MLP neurons of a small language model. Each row is named by its layer, matrix (up: input weights) and neuron, and shows model dimensions 48-175. Each number is 128 + 32 x the weight over its row's rms, rounded and kept within 0 to 255. Numbers have three digits each.
After each neuron's rows, "fires on" lists the tokens most often at its 100 highest values on Wikipedia text that the model never trained on.

L5.up118:119126133085119131101068129142104156159142139141097158079154140153112073128125109127169057172144137084125116167096138119110160139116049094089132126130150142154143146142148129144113087135143119082119175123132166143085107163123088133112139161176112141167138111089161142227118077144118130121118104132142163169110139146113154143178087139095110189147105160176107100191087072160104139112109
fires on: "es", "M", "y", "J", "1", "$"

L9.up22:150095103156158104121065082174090118144121132105141144120120148070061161181124105119126131127092177145172115111133093218139151130070148097125088135120118144158161109099127098131040149158083125120151104126112125145156129166123116123135051241156119167091103113139130115145138072153134179106177094126145103144199139089175131107139107101084128151123155132143111115218140130168126105153069
fires on: "s", " s", " G", "t", "ro", "S"

L3.up25:105120085045132127109090105138123086137136184083080190088101100135115120203164159116106113097177171162104164131110162195148096117122124154101145120129145101126140136147199119132117168127138111064144099096150168112131141181096117093124147217097109166175111098132136127122120132183186073130121116165138157153216138126167111108185114053089032193166082117088114176171110131103121167125111
fires on: " f", "F", "f", " F"

L8.up188:135141095110085090141082110118130089135161139094122145087131137116103114117111071107130102161043121123132165192112145121105196115094134116116139128133118142155118137114195097152090111189080097112112144120145160127148140179136119148144124225150071183157081135134133109174093107238116194109162089114138173178171133109132137099144123114122102113144128099123149097187080157134126110127120
fires on: "s", " s", "y"

L9.up28:118115084122191126100137134129091126094185085049138125113181142141118127153140132113128143124126149124097119096166153140147143147097073138137113148173168091160174101142151154126081121126131073096134072109134107097072079134147099074162185180120146127123141084230173174129117128111117081160130073089080165119054188028117130168208148082099128131097084074090093178089118153149136159184128
fires on: "le", "ing", "e", ")", "s", "n"

L4.up339:106076033092158110106094158155112147147110122160117118109098126103139126165108107160137109133119151156087184169133130183081097153088125172132095097070151154126172118086122112162112136146148140103188155138142161108187126180122082113173147119143140162091079074121151168199098146115141143134167106167123118099168133124116050095132127088135092162058064139136082091162069082151151111135063
fires on: "==", "=", ")", " s", " ("

L8.up105:110172084111177101154104145071154113129108151097132169139183096151054130092107104120076130134169134112148105112205148117134081090108077088078143104154121154141084205094189122157163153135094105108119126152155204108156148228133172096200086117104137118153100138120099093177142127149146125165116155116151144093161205126128145120112119112099091176078161101173087109100115129104140134141106
fires on: "ich", "ent", "ess", "t", " it", "ing"

L10.up747:183074133108133096137118107145123125154165113132095097115140064125110171111150117163077049131070185137104151100147204111132101147116153107101132144088127099124153149128152134116068145095167094159161037140154148103177074192137182112141116183110078130161117137133143139148088166128141104191177111130147103134155125109100084128123130137150105192135110206093100097116197143089064068131121
fires on: "en", "e", "o", "om", "ut"

L8.up598:123200080148119160126145085108100115190142074120096094154155113101152126126119131092125136107166131127118152139116175146148103143094075129098157160152188133110176096144159129118074111123127087094122078100102142118136124099096150114095075144151067156163113147178156149100144136102092118150144140110115155078134135113142184178151121146094095168087085094157129135122108128092151160144118
fires on: "C", "e", "le", "1", "7", "ate"

L9.up659:084089085113178143090145041141154071155093176059085143105151125102112109166140112131163084138110168150163154208126161153180217129081117191094106111096152151154107109118098044099110144153091132148182152140166142163129097130124148094110120184041127153174055133160149138103132080195168084116141118199118130106130135134127137115127085112070109148137085093148107123152111157089139137126102
fires on: "p", " st", " A", " St"

L4.up97:153074119129123128156075049120094124141080129105127118143095116120131113194118162070099128091184126099131160136134185122125195144099140166114144137125146115119141151156138104199156106126168128117111077111070158069163123080126072192110099189119122174122138114155133141107161158108144154134149120080130126099178120145109150165135097112101098135126076117135090109113095161123173102154163
fires on: "\n", " c", " con", "i", " ch"

L3.up346:120126154147079131177120110123140146061164136131113119109132083106107121180099186084156102103172171100094154128126183128151251094098117137122145152123093140137077140153197100217133161112147111195085048103099122129146144095154096113139111189091092161190140146160150118153146144100150147164079102141111139109139162135179118175124116075150119136135155158119111146109092145136091121104138
fires on: " he", " wh", ".", "{", " that", ","

L6.up394:141095133088199125083117098149135130128133140084123129064120054112106135127137084069132107080185102168155182145195148147142170145162131116110069097102126112178151217138161113088096117152157131140186163103064118182150101168125139129172116132098120140193086102130156150141149137153160125157156113138140145179141183133142075156138081096122119136097154167115136108112088136107150087147098
fires on: "–", "$", "00", "/", "_"

L8.up694:167158124172127132140144115084141138143100146117131073157146093131132137202164172123119072119154106125131180191131138138132097142156079104105083155100124166151135145105147112165091125159149149144222192124103143163110127104100145179191090174065136160109167130079140148115218096086120141159144127083101122121177173102153157160155127128076146111104129140086053137108167142156143079140172
fires on: " 1", " c", " C", " 5", " 3", " 0"

L5.up516:169131060104163158096093163098096127151108144130149089143150156111153110173157082149150157120140116118057152180238159147112118164091134174070108072085117151142148105082096112175079159156165121104175112140174147113171102161133112121139172107119117156136135104117111116124111127119148110220183091141141100084181117163133077151175102161112068129079071149108112093084062129156143125110086
fires on: " a", "=", "ed", " of", ")", " be"

L8.up263:151127092151183104116079131158148116199151123160136223107099110100071045205099176065065118151150111119131127170127114195113133113101122130137157126122156123116137164151125075168135175133181130125122151116161182107162131133148114136162127109145087151130128128167125145162096075095133135118142149161079154191154119112123069086148128123161139126119115126150062134153109101078121099149135
fires on: " E", "ol", " e", "ra", " al", "E"

L3.up484:129078077106169094105069139144107072155117119143129205144121093163108068206168150132084163080146149118103156162159164153126084067135108120070100142118121125153168164088146140134106153179168119117148111115121169136167118139115131072144131141088117164164129100119188141165098152165173064136154081154184134170228150101118048081167101083137088136135067143077111108137152107113175108100135
fires on: " f", "F", " m", "m"

L3.up88:206112126043179090099114135144108151121141106131156128107117128118104112173134120092136145121130179152114119156119112164113129087123129130072156119130208160136147143094164121115112169148113117063174143142146155142127116213102126110103134123092183120182118085101082133184155122154178135127182086101138160117176101117160075113135113082106101126134112140111085096132112111149134108183104
fires on: ".", " |", ";", ")"

L12.up422:130118125148122134050103103142149107105167140175103106099101124092082091060135134099183145091131180093115143136121090162094186080154144129064107128109165084140088128150141106167140114207105128068087111146085075129175135148151064095161147098121118126155072145121119130164157089141222139145077127155159226134188097143134125137139073082135134152128107102140150119136144102119089051140107
fires on: "t", "s", " it", "est", "ost", "is"

L9.up130:175128114130101141046107140180123143121133090091117148101150117127096122099152114158109126080132156126127141107205119134061149155106122146114141102124148097133145124195182096167105115128137094101131106130124121167119109132175067073128115088128158120096102135117102116161148066131144053111107140183159149124120153127125164118130120108092062131134125102141197061180088158154110159160117
fires on: "t", "as", "ad", "ed"

L12.up441:126099114092094185129100153137108127183100176117083100132099092132071093132164137125118071143128169165127103170165173149168145159180087056120105101095138075086186166144174106124135200132142126136142121090152165155139104142145113094131151135137090163126134130169133159189094100133117134147160082151159147143150133166099123178069061110160136193126145177114118142143064162140117114093163
fires on: "s", "o", "y", "om", "e", "l"

L5.up527:127126156138101179129128114138085127159107142074157151137141146146152086104195083181109060109178084122064061154117119151150105107102054153133132142144121179144171191144142152091160145168162084151194099146105144111144116121159146146081087123163129148154152087124149144105168083122144090205137131159128158153073121115175166158115099142125146140117155135049072077136057166121138096123159
fires on: "ation", "on", "ar", "ut", "er", " is"

L9.up99:118108085141145122063129117135103037118134132106160087196136109111096073190159148118147139089146184144113164140146160133176184169134117164130136092112145087130092107150108160110131119217113102094098093115164083135086093069121095129194137126125150066181083142172118130107194070112201116107123085132115145123078155086178118146172152112127132120080090141146132097135094138074142096152128
fires on: "t", "id", "el", "od", "ip", "re"

L3.up367:173108104162068099152091098138145142118139144139115111129103091130091114205138115088127134095154104149074146150125198150149147115057106120100165138159117151144168121113122105152157157131101117141132074102163139111064140133105084125081140221124133132150124140101136125169136114159104134159167089203143118083154108145138115130150133067080120192119094150164111124129079166083131084149138
fires on: ".", ",", " |", "om"

L10.up701:151077132135192104072172108132091123155142126153132125137148117162055157143169130081120169052115126083197155135151100113103140108143130111099122102096130160167146122128187167124120130137100082056153026162147083140090112117161073161167120116155146136151159104091137133147188101103130087142111177103144143098117166088217141130149109107123104137090152104076114058108142118090119124132077
fires on: "ut", ")", "s", "t"

L10.up698:110149148083082131070110108171149121136161150123089151103097093100091137087088127122152095099102146155112168091141198184178141119121137148110121170083161095141182163132145150134111150137095114111127118151059148125131105205155071126131140177123139164116076109157151148141136115112174148131144035085120146169177152120152113115162061085072150155167065146143138143214097152115141141145137
fires on: "our", "ul", "ive", "re", "ur", "ber"

L6.up213:140118094130195130165123116182132135136192146163160119113133096090091054124123122126144097112101147101079130141136127132121160108173107168108108123128171108103111149137170105141200168114160073106153083129184142094209127155153092107129115140131137159172116145146112144150129124170217120131104125134119189167122104119170115137079055042169075104112128153159069056129068129147076110118068
fires on: ",", ".", "6", "5", "0", "4"

L9.up726:082125134157132085132109134136132154173164134158145159115113141210082164127147111135101157083105079076132140096190109156074106214137131103125128076117122150148122157126120171158106130157140127029128141107125160113113134138130069153139113120169114201114143161126116164128133080120110163188109129170108094103104149081178123058171108158137086153105112148097155090120080092134100145092121
fires on: "ut", "o", "ol", "t", "i"

L4.up19:107125140064174151143160125171081112143159170120099167083115104134140128136109133145111035106143143097103120152128116148141159138175109148146073110112164158184130132125124082125136116130152131170123133148128131084135087141120103125167138206109106162123139074104102165129049135155135161175134132175150125123117163154133134142139071131110093102121116162106098103214089136120160071144119
fires on: "os", "oc", "\\", "ran", "ow"

L12.up266:123140106140137056078124129154065153149160144116160113114147061137064155201174084058136146113146156088156156131118141158105073117120133084111106122108114140201133142142118103134106089153097115077192053141126157163125118121115061116115118121095140204150129123152138167140151092105117148138113131147171168082154160163165142120164113084146116134081154110124112029165080119121153139184050
fires on: "k", "s", "er", "ed", "t", "and"

L10.up366:115089123156193121105115118119120090131165093109075156122170135136161154187118169089151131140142197160128174100102192178099082157129102154089117111093184115145120130134072132093123076141120119163120137152098127110123082107168094134087103102108147195112104096108167165072200117141108097152148109090113173140140143135206138137141091127071137133094105176152159185175123148091114153147110
fires on: "h", "le", "ch"

L5.up205:096108112109117149165115065078132149158097094110097168181109116117133094120061173100138164085091125084102143136136155139145174144115059157071145121128168108146115126148156128173130190107149122096132125138121192123198138095124148142157124170081107177152104130152119134127159118140155168109095122103090120120141112140124152169176072123058072185110066146152099150131142115179107112148096
fires on: "\n", " is"

L9.up9:117168095105118108139147128194142164132102128098121133133181099127194151178155121136179086130133170153120190177201190132145137139130107154124121146109146100146152160087125130127177141172144143082066064137133175102120141125108155126140105194129090162110042151137183169089047130158112165161118056132097096166164129123128182101136135145074077111087044092115127144122080110102137164084154
fires on: "on", "e", "ur", "en"

L5.up376:183133085119138131107131082161080147177139095121100189140189118123107096137151101117128116116078136116102136148121132184137110088126087138087160128128164148151155115117136124137124168203118079086173152112133137085132113171142136121148083158117108205167117125092156154194121083198177125116164072124103165171143134130147126165139066065125089104152152134164093099093113122168125142084107
fires on: "9", "5", "0", "7", "6"

L10.up25:132145122100165121099150153132164132130134096143113160119151168123135077124143148073134104118134083106021162128143139135125161140104092090160123129152179131171158106167086153139138133124179133137109072100163139143102112123181115104079166161084171187132133104127118122109114094120095121154110157179138146195124234122144109156165104100055125125175149123114038160110060172083150137147144
fires on: "e", "ra", "ust", "ot", ")"

L4.up88:132130125117170137141131158093071065159188122120125139115137132097076115142165190069112145097173097144105100108115114138118157135146102094085166153130146110155166134141128120091129152206212101073167074166091084094138115160127104152176129158110153131164151055104208115184168080140087088177077115148156171142152112143204126175113096085091097203129124133134135131124138082179144147115117
fires on: "ing", "ers", "es", "ies"

L10.up599:132117111102209076070146160142089101146102129155104139121144137157121094164127137150158089152146166144108175170154162166138128162108095140122118158058168158116105137123171109127133134133133135095157137136104160140131103111106200059092115117132129127114155145119161150097122133103077149151145139144118139111111127083211113099171096131117129125128096112178087126173064066179084100192123
fires on: "as", "h", "is", "ro", "os", "or"

L10.up477:144126138169130150149141129080140113121120117163069157151101152110118074092119136108104121135122120136073184149156103126132138137092155151126117148142139179110188042139121075243142103161137093132144169145089088108147152174098109068201102165085119122176084120153081164188169156069139162143110112139154187137156133164195130120123086107172162106120107145156102123098093145099191134118097
fires on: "t", "at", "er", "ot", "el"

L9.up492:155142117113084112127165116135099127142109163094093101088131095095123154094191137153098077062175108149115116158157147149129143072169117124098121101119139137138184166101177161080136170154183100123167102171065092117148130184140141066168150141120133119193125094065131156116078201167148131189103140183119172131127129136107144104160058056167147197152087079057107120144109117122180106093100
fires on: "on", "er"

L3.up519:133108092099183120171068097148133117153156106113099156106138151138128083146117138104118065153152137103092153098148155163133128111135031119102062123058144178188145118163143071184124133145127145153148130102115174092145138179134173112208160150101168135140076124141133171145121083136161123104150076187097128173110141040161172081119097104101148135130076132118093135109110120115078075137131
fires on: " st", " St"

L3.up57:180144054114121108116040072174090106190146176106118145119124104121119086160133119093160135099131159118147193181156108194145135103133131130108115088104130113115117118124113135159127151128099100122143100127131148125150152171112147106189113156139159206112061123125146156157112072162133095080190099141124162134138110104120062115139151111168105157116135089117140103149121131137169125096060
fires on: "S", " re", " s"

L4.up522:105150088075161080138140098156136118158146087092152160120106134134101111156109103098051103143136115132134109143135175148086132126160118179127092093098146126213136175141125106102097110132136103107183114154085160126095093132119059125157063153122130133206136143132192182141123101134146156117073058177121159190117194137167138149172116112099082123071096134131101110140117201133130159092038
fires on: "id", "ir", " 1", " 201", "8", "5"

L6.up687:149162110106143094141094083143126121210117128149111125078131048193095117176122167138142117137101119152090088179114102182097122117128141150077137137076126134160152124134196108070123128178169107167144175096153147089102105155152124054164110144110154107151118152143201169161177098191152177112123119140110193122132134111148131126192110105116077175136102126153055126118150131162100125109144
fires on: ".", " 19", "0", "5", "8", "6"

L10.up670:126094119130140156152127147165087126129241103060162093126145121170114139224204174097123114108182161092101126157140134137097134096083064103118133089082110102092133111155157148174075110147129125109159104135138136077143129109163080104141139192105177089075161093129228158160104108154129091150122166132142129125152112102131138111144116150126145200036121118127157160104158132183131145104103
fires on: "n", "s", "ce", "e", "ra", "a"

L9.up748:145188119132136121136143113157101154140099150089107155106133112138129114118118111161119093137162136180107130130176220118162231107176114142120135099109113136160142127150122162151088110148132154145126105141150201109083135110116094114097123217058126157146064132182125128099059114149183144087135100127104144066177117130135118112195120098100086135188063097165127127189144100127120139092129
fires on: " St", "e", "ur", "re", " st", "ic"

L10.up570:136082159061184122102122143146077135103147150118117129108086078171099057185093162137173111140153203102134130122099151161131154173192149135139130178142151128092162162081113132109129128134125064133107196162082154108144066087160143101128116069109146105164107139147158180116119123122146100137164142142117103138121129066167140116162158145098125078151165138155101110122101111095159089194087
fires on: "ell", " and", "al", "h", "l", "ro"

L3.up201:100113057088130126121134122184147126130167122125130070089142065139047106161166111097115140125173104156133134156147077161127138114156126092097138129156186160162123110147151116136193190157141145149117150130107129103136129171103128087177102096097181141186122141131145136196101093163137108164150120107117184111132096147147155156172073107156123157101129092104100128117131166149102176078061
fires on: ",", ":", " by", ";", "6"

L6.up468:159186116108193117150111034143115141156124110096159169078155110164056125191143095103128134158134075169064150146172081144137125084127139114107125131136108133172177156148203122105105090182103079148123199082151106106168157152128126117178092138125141133216131138119148114152169108183164112130180109139132154142124122085151115097169136084114147120157147118105088141131128137092060130110092
fires on: "0", " l", "1", "6", " n", "5"

L9.up709:086172119124098100094110145105149120145130171053178128189147102154062116176184197047101125050159164115162098145092140155092141118135128065089131152174170144155131136141176167164137141162174081096172115129161112132107145121148076143169159107089096148167152118120105185093106105122156144182123182117146153108138130058161148116153096113114101104132163110137081122111106135117096145099130
fires on: "t", "est", "ect", "od", "s"

L9.up249:120083129116126110089146085164043094151115161119118129116139103145105117125205143107125115104194116132147234115170122161162135085129119070138115136119158100164138145143158128147169202090139094121111150137090104153157135148137176137115112135134162134102135100175127120090121038126159138178173092123182096199061137113148132110137090124167179150057159163102112154112137135130189139157067
fires on: "ak", "ag", "un", "th", "a", "ap"

L3.up540:116142160102213138118080096118138147108125167095118132072145144136182123132154102144134061125191093066168096137147119140130156112197103093075089135111160147180176212106129099093094109172162118096185131118076168112163143154114065165132141119149118135146074104116152130158100089155129101146161127090154143129143200133132108154179106142135099121152125163072121140105078177141111089150156
fires on: "$", " a", " c", " on", "ec", "/"

L10.up40:127104105126146190088170097139133097137147120123139153132159132120070100101122090127152125138191116133128088084219095123120103111154127118114165173134186044134164134119133067117160200113144115081094119136099160110121142123149103072084130113131059083161135136141144167179166125124168098120160094127137179112209140115151145207093133145176118123102189058142136141090125116162119146158121
fires on: "ed", "ing", "ated", "ate", "en"

L12.up631:121108084068142148087175072174155142075135144168121126162059133138121093116155123091160122043168111078098168111095147154112104106110109122113108167095085101163142159152138117133136209067133094148153097116137117152170161140152156056098115159111110125148109120158114178101090068204168123077106147164192122210096169127100113098136074145132124125152134134120132085125131188051191143149147
fires on: "m", "a", "t", "ep", "ap"

L9.up722:112136142122189160093186133067130113094153086059147171081135144132085125076137157093178092108160127124091133087161142134115145129161125111120165149127159126144122143154156083172131222155206137102188113141118089091141101129117100109101174194125153132131092083205172158090129095106078116231149095176153168176200141157142177142136098110159081076076087133124117103104115113170140143102120
fires on: "ot", "T", "ing", "ers", "es"

L3.up315:115174136106160118113140121116110121103166122155131162085120114178119140141126139131142089141150098155114143150130104121078206113119114158103107119122193162125108129117152049094146130099148162131121111141122128088152139149143154124183155210105093138161112114084168180141061103197155136153121158171080141149137111123153153148118042104150074092140176155115071110198095129133137092136076
fires on: "oc", "\\"

L12.up310:130137147161135152111098118147116114164136129089085135152091136111072111117121126160066132140136111140168079108147111107112097093104153125080122101113155117169147145134195078141139137099145078157110191162071129146129101135164098076139143055127140131156089081119131120150087161129185128137152115242198153089170154097146123136135105090157126181097073078140099121192148111166128166095120
fires on: "p", "ed", "er", "in", "ain", "ct"

L9.up238:136073105154141119136050076121117152152143143115113047102147157069130143195112136132089089107155154158137167103122168163100161165113175117092066127090104160147140130129140122149122149111230133140198136139148111125177116126113102116061114137062089175100105124125164155155128100130118126107175110133137089101213143130187097123133133122148130102149151118082137164192104171135132093186111
fires on: "d", "b", "p", "y"

L3.up224:173085118100132012146085096118132130138181099138171113109144136088084087160122133071124106117103172119131162220148149170089183141098153128128091127144217180138115141090160062214128098115138119107157169149129137134119141143109063132141141148091144149111138100153107138144125093102140212144102131113102132167161106117123097122182142123138150197133103151097105109105081149091108088161116
fires on: ";", " al", " |", " s", "ra"

L5.up676:122144102126157152184109077117138082144163116113055143134164096129114082112118153118109096149118090070151133131124176168099096105127086114098084077105214151182151083127090078159071094135109148160120132131081171119132098158120132124185112110127162127103048127155106187145150105109135143130138074135147123195093148097138171111136127081067093112141060093126067106098089094087120115149082
fires on: " st", " St"

L4.up190:132109167123189174104092126170122111131226104113150165154135136074102067154167131096126154173121133120138086082115114109140082092114078114104177113144168073160138147168176140167148136130180135125173073103132074098118098188150074137191133141162141135193151109096125110183149115089120140148093137161130196109149096132168137128100058068128122151128139167187084117157138093160122109102124
fires on: "==", "ions", "ies", "ers", "ly", "ts"

L4.up735:131130123136145097156128102162165123188152152043122117100142127133093114139087108126067126133153099129088180122130148162138144093119110133047112103151111112191129173155131106118126194155128107113158127145113096083136147161179094081138101155091111116173143175155137137128200035145114157118132123149120196169109131127167111142145105111135115131171165104113092102117119184146057147127088
fires on: "en", "ir", "ing"

L10.up332:186135109154082126155127097114143114115148105094108152147160167113130111155157138152078114113126165112143098098161115095128093124166083119059135149159128102143141122129170058104155109156101099077118103128130142068169129117140107094189134094142090121142075136111110151187156115092139156093160131146180194083198166118165108170124114099095069180079127114144120141116138063172122153144051
fires on: "ent", "ed", "ct", "ich", "est", "ing"

L3.up223:192145137154099154113134069181109128149102120093104096099111053111099129202164182080138097130187119129140148194145200126139127124149134146104135153116133156163130140137102080239059122098110080134075084120178071113089140152160159109124087149102132130180168121131158161159137122094149068181103104124116130145126106116159159162099120109113111162168089097122107095092145110106093131067151
fires on: " and", ")", "6", "7"

L12.up628:121107114105122097129098122223115137100119169101157120066154101165066147182119199149098100117082095138113186197176204160165148196180105122131136112076115140116147106161123155113063131151140138137128095124092174112071046131110109150108139152092110135129074120147174141111111063135142117079122116114117106112144167111122158086165182111091067149141118119183109109127084136059184100128094
fires on: "e", "il", "re"

L4.up204:149116104159135156146155107145106121108114124125134142135131138123142093145130180094146144102197113133131162193126178153203165094063129101101114171113138150180158143125195124226132106099120053178104096131124102104078127088135124084151149159097070148160113152102116146118170111115133153210125054177108154109135132160143087141129098105123113144121121134165116128101152168104100109058098
fires on: "5", "as", "ra", "ri", "7", "6"

L3.up690:124144110137172086129115141125097091122132119078123142149143092154134132115106156106104136125103151154165170148150127176117091112188108157092091122131183164130139149159209131135157143161124078206170168096161133136126100128111134034119074160066143083161149157174135094135166154111156101101187101137115148183184154078138163130168076052129135095101161106164103106084133158087121171114105
fires on: "L", "O", "T", "V", "R", "A"

L9.up286:175109143063130085101126161137108119137152141132100077068174142111100143151077088091130163058108173174131177136179154170137096131083107134122051091157127123181170102120151121121107152110140107127153124087145148138130078161130119123080109142128151088142156145089123098211163126159085117150150126122111090143214139159179084139149090081088084163145146123108141119103130145072160097160122
fires on: "ow", "le", "o", "ie", "d", "as"

L3.up207:132129103104160113097162121088130127069164136114141109079129108133084130143123127142107089101194082162141120165161107124120116141082135171150114088104227151156127156134156092108197155102138150093143128116078121125120105154110152166131120166086153128144130098062155136107059102156149151159146120110140147147185138103204082109119064109113065072110119128087116109163111095132123111164104
fires on: "ig", "^", "Q", "\\", "#"

L9.up619:127135043104110163157168150138145116222157156114151148165133120078095060088189115084122091090073139126098105121157150152082130110169043124118145137115114132113117171099153113144098118123121092081203110156070147063132126173115078110157094163155115116141151121124108161153106145171135135197190146108152160113095157117134129131176103134088162118107068085144097127104106163108152099126142
fires on: "d", "g", "w", " D", " 20"

L6.up26:112145125119109120127160115144123101125151161114162129154187107105107068175121152072160142107202114132084163117140137111204194082120135108139165125099154118150114124162133140150148181159077155116056079123105170128078133118135135084082112124074124117208090177144115110165169132149194151184193126130119121144180118138147129148142104057083117195113124120134133149117086177109094093115129
fires on: "er", " of", "or", ".", " P", ","

L9.up502:148114129188179106114118072107139094128169148099116175083155159105134109195158166136085079103164097086137140162139137122149117114100156145133159148146164148068101119143169073114158122140142097121147109141114076126167120123161145078049095138114165200172147122139098113144155108118120093124113129170136158174190208139166116144121097136129165167118075122086143177118142143153148114127070
fires on: "ent", "p", " O", "O", " ", " A"

L4.up686:134139102151175070100127091146103088157153095127112173104120108116120144151108192122116138129128112098132173109147141168155122139165117108115107105086191176122192170164146137185164136119131124165145142115118110162130148142127147070165114182035125092184185136162119103147146166119169115120215125110102120119168169084136142139130111075151129164111129149134077121119136125116094144083086
fires on: "L", "2", "-", "3", "T", "1"

L4.up717:109125109155141092111092092129138156163182169089066142070108134089112121186102081129110127097092072154126136145123139148122129147096109145093112181139141154110133125134161063147099149119109117137079130162120141144127122209144143086096106189132138187142095115112139161143127110180176128087104122117135146117187174117146072198155085087148101176126105096088126152138044161082181172155077
fires on: "O", " O", " o"

L5.up83:127059147104165092083124121146129051121126154145122118086118084110130103135104122099100095089171097123102193142102155128181157142167122173116111054113168156180118185124156104160158128129141120143115127107111088139135096187142109139141125118111156112115088064157118124158145145105176134181163096121170177099181122136133096138093093113146123147150087142086104120108089108099198086175089
fires on: " p", "-", "–", "_", "el"

L9.up330:142079095098201102017083103133137127099184089098111166127164141148135080081106088188135147137135156148108076087164106113129192173120128120114144153141096116138136164121198090132117116139062119091110099124190137110156076137127124082161143213107097139133069100169109125147105086120146136154136080113121125130127230070099132166100149095127113132078098096123117131152123112181163127138106
fires on: "ect", "ut", "ct", "e", "s", "t"

L9.up436:181092053082144113152122093128146122092164174108099075142217143139115148132127084120137046101153212192142128112179083171143132171103130129106046091129090140191126077138155092117122137126179119126181137165117118120173102129121097118141133120096143109095123083137169143202115135154095086108168142141176138076132124105139104104105110108143137128104147122104117144121153143101133096172105
fires on: "e", "p", "o", "d"

L10.up84:152150126121141151122125170092105082104172145178106115105122089171090120114160134075104132121097145158065179108119083113134219134161127106152148108133194116140125095149129145140157110194176094102145106152143077135083114123123092080152116217120160139211097138203098129179168095087176169182100092161119180163105128147167123126120075103132086104154123150148128094140109116110110116103147
fires on: "t", "el"

L3.up422:155063118094184125104173130165164097132159086104147168094114118099101066117173108094112127126099152131154125149144137159135117103146118142080100147122154120116136115123166095161192184166096120164134148154155111090166120191102135104159077136113169115149096124157200153133165088155164064100190116125078202152187138117184121116075077042138146152121143118139113108156142133131125137101103
fires on: ",", " com"

L10.up279:192109123095113083138133065147162148139132106099091097104095120157047146123116116123137114131134160151133154166205120096153194239149139086109120124122089106120157148183204102118081141153111082111177129091144171155138126162141157071129081169152126111089171138148134163166113107167151134162153120132146127137195202143083160119097084090171124162109097169148136083149138122118121126115114
fires on: "e", "as", "o", "he", "or"

L10.up650:160160130103161174095069160078132129147142169077065123072166144149107143092176171101116121100107135099115141110087131149144179138157141145127171156144154117098178080165124128192134143124130138176146079138153130112089133163126141099158147184101114122171117152108113113133161119106114124184153109118112189162158125065113130115147065128004111096129080108152109134168115116111134105104190
fires on: "ist", "est", "g", "t", "oc", "c"